config.toml
num_hidden_layers = 21
hidden_size = 256
num_attention_heads = 4
num_key_value_heads = 4
head_dim = 64
intermediate_size = 768
vocab_size = 612
hidden_act = "squared_relu"
norm = "layernorm"
norm_place = "pre"
norm_eps = 1e-05
positions = "learned+rope"
rope_theta = 3180.0
rope_fraction = 0.75
qk_norm = false
attn_scale = 0.125
bias = "all"
tie_word_embeddings = true
parallel_block = false
init = "trunc"
init_std_qkv = 0.0312
init_std_o = 0.0048
init_std_up = 0.0312
init_std_down = 0.0048
init_out_by_depth = true
optimizer = "muon"
learning_rate = 0.00762
beta1 = 0.9
weight_decay = 0.05
lr_head = 0.00445
max_grad_norm = 2.0
warmup_steps = 200
schedule = "cos"
final_lr_fraction = 0.0
batch_tokens = [16384, 32768, 65536, 131072]
max_seq_len = 512
doc_mask = true
train_tokens = 220100000
max_steps = 3716
dataset = "wikipedia_en"
MLP neurons of a small language model. Each row is named by its layer, matrix (up: input weights; down: output weights) and neuron, and shows model dimensions 96-223. Each number is 500 + 50 x the weight over its row's rms, rounded and kept within 0 to 999. Numbers have three digits each.
After each neuron's rows, "fires before" lists the tokens most often just after its 100 highest values on Wikipedia text that the model never trained on; "fires after" lists the tokens most often just before its 100 highest values on Wikipedia text that the model never trained on. A number after a token or word is its count.

L3.up103:471582490571537508446523542481539435514472490441560432435547467491531510506468442527484507506540528560443512437521420514464516563529479493488419505466436455417575523512529490481549422442538525470475400505458597453597473450402552511532529508561592462511422502493553467506554566485548474483470502502538451497475463554474454412462523486590564504545430503533566488532547488459498522620404
L3.down103:499560425512557526525490443389527501516484481470493602436526577514534495446524447522618506590641563417542467534518518531493435499439471513474553544446577426481543456446480496535561579621575453549620598539555491481542485530499519520516514532400457417481461473416457516506517450451555510438482559442459549483484482537471563490480490555511581556463477382502467529517543392571466507446496
fires before: "ore" 23, "id" 12, "us" 10, " in" 5, "is" 4
fires after: "r" 23, " be" 22, "c" 13, " c" 13, "ec" 10

L7.up347:494528550538457482415604544543453458521513486490481530505536530569425515617530489573531521501440439496505479528472507520408515517589538497466460514501497505485491464436487484555581466568584503517550509518496549431535524437450592548610459484577519545478486550488484540534512519573525506461521526536512512439455482419392544464484503541500500574528572438444480525476448570395489443519519
L7.down347:502450475482485507508513468515421570568620485512489520508565601545532483453381436422495470527496465602483482516423569450620471476509428496498559477461543498520412494546546505509522450461476529483470499405587498540548487506530483512485596596546444533502482503518549403471516560458459478451465488473581367501468549499549503438514432448401543492480641513530469531531455495551500566490626
fires before: "ing" 16, "ed" 11, "a" 6, "p" 6, "b" 6, "ar" 6
fires after: " h" 17, " H" 13, "Q" 11, "c" 9, "a" 9, " D" 7

L7.up201:465485509511455483497529551491408493414509432457523535553565541504572539433532477627552559449582433515448454483621452514537536461558563558481536520537541498486473554517490503460537514414513521440490452522554490563452507498445461564605506423485512523519551502479604501452427547455487473615466488520358369563454556552485523500453483519574458545518514430498519535514489573472461524605488
L7.down201:496539417525520551539552573592465505534445420513458481454560396612520521538452467459471547475580475583525557422500531510519467513504551432436522541458494561501526538431491573525541489498499480628458492521413531506595424546459452522419542467508552581575553472523517405488577474454516510504512512571507424469449531587557421424507480390589438536438542412507493461472559591522477551569498
fires before: "an" 19, "s" 17, "en" 14, "o" 10, "ant" 6
fires after: "d" 19, " y" 18, "ore" 7, "ut" 6, "ad" 5, "ill" 5

L6.up67:489453510529551527514541552441432552490467493512414511426481474545550530565520604476490488422398468596502575564568591473419452469410429548516494483476506448453509504586327484497514453501561528446483524510428536440569439442472467520503401544506574605491549477458544634508513565540451433505526450484518498433536525491372491509587443453460463579542537483494523459444510569504491452532608
L6.down67:522501588488430508395507483458412436483562499545417594523499563448476455500513554508552476539485468460467435541455470441570522445474469581540440446399504466429495539442493458482578455482471453500531470437452558512455461499551521433543564564465547491478447457493462443476527420502552480567551583544433535543476432507549456576445494487543497503458447477494579400494471647522567484534530
fires before: "ing" 39, "ed" 9, "es" 8, "ar" 5, "ough" 5
fires after: " st" 21, " d" 20, " D" 10, "s" 10, "c" 8, "ig" 4

L9.up99:531463414529442477592590468572545437445548489345453522573431541470513445561416519456461543437505518539441503486431530508511502477466552652426473481506504427546440596594546449480479498578527424456507513424553584491560527483520500550535613456509460570445554602562445516450550465506542444439466476578497441445477551445494503488528542452565497559543450554511516567566476476513585582517438
L9.down99:474499518366500508501549502438519448502496537528519439555476475455414477568573566538420474492549501493483459479485530463512546443542438581487526426463498489484472529457542533530560486399480539489432514449498469500526486492443507537496448496538482593452591469606555514479554542432544483477435579413422495489541507501468413521599563496529535429424594557545508487493479456451455608602448
fires before: "ing" 28, "ed" 18, "s" 14, "at" 9, "ations" 4, "ation" 4
fires after: "l" 30, "res" 27, "s" 8, "ar" 8, "n" 5, "or" 5

L6.up319:546553355445486487526581520528544499428509560450520456555378549569576563440426524518607545465497536430505515445429488496503498565555454523548416476545554496474485546595526499473493486594507426534443552341574520483553486496488509503537502538458517449558457588515525572594580488452467654535511494500488527564515460460493438522512523578449524540474594406493527578476462417496494542523523
L6.down319:410620441496570583465501470520507481503506477523464477452655473585512561462486493499432430507474537470524482516526588437547559492555484468624519440479440484458392432454395444573483503483531567481398463511539511475555481468403535470538492516495425593553531602563515509474483470455546558599496565492506471515533500507494414584491482446480557440510497456544526507429534472605467533531492
fires before: "ent" 24, "ed" 21, "s" 11, "ing" 8, "an" 5, " the" 5
fires after: "p" 21, "s" 14, "pp" 11, "um" 7, "ic" 6, " ex" 5

L13.up31:491477484486585443542468532456545579519423528445553503483453498573550533482500547486549457376600542520511464548416498509427443462527559444495572538460576441517499549517468513442517485511498416575430517512414534423468422494512475494486528549464560477447535536500453443436525457509471443529571552556445555506446563459457495579550452578481463528475501542517455426472538392527539510497454
L13.down31:518475433476597430456521350540412482584481422430530444517461422533495511496570437542525530525486506533537529506354499483460459470529551490432397467584543554534515543539501471529551452566517439573491484519510535448612512438448421420489620496522473562481556491493556464557494507398618534514401514495540558404574551582441438467591524522554457501535421517494459464568470517377540566502438
fires before: " " 25, " in" 23, " on" 8, " a" 7
fires after: "b" 25, " b" 12, "as" 9, "am" 8

L5.up133:555542418498542544482510562568466500550510504480513460452396478594506472422479447551485522468509584456546550442461545540464457519484542507506453525514481522540471454507535566476518439547552466583538503402545543529482438549536513556354380484575535429439456606534447583474511493446506539523461467489506606561478463465483565538513474542503503516480506507422537555410548476539453536551501
L5.down133:497537448481545473522560555503464549457469538539465572394491400449489553440408462461572577498537532487481461504501519479536537459581470553551445514402520426486544483524607506478562495564502512520483414597500455493523491446540470447527447520472504559514556469485519495533596535373511508481488536468426564505487550559540472498577547506446474493439450446519494482415498482520442499676514
fires before: "ent" 30, "ed" 8, "-" 7, "ing" 6, "r" 5, "s" 5
fires after: "s" 23, "c" 16, "p" 14, " m" 11, "um" 8, "om" 5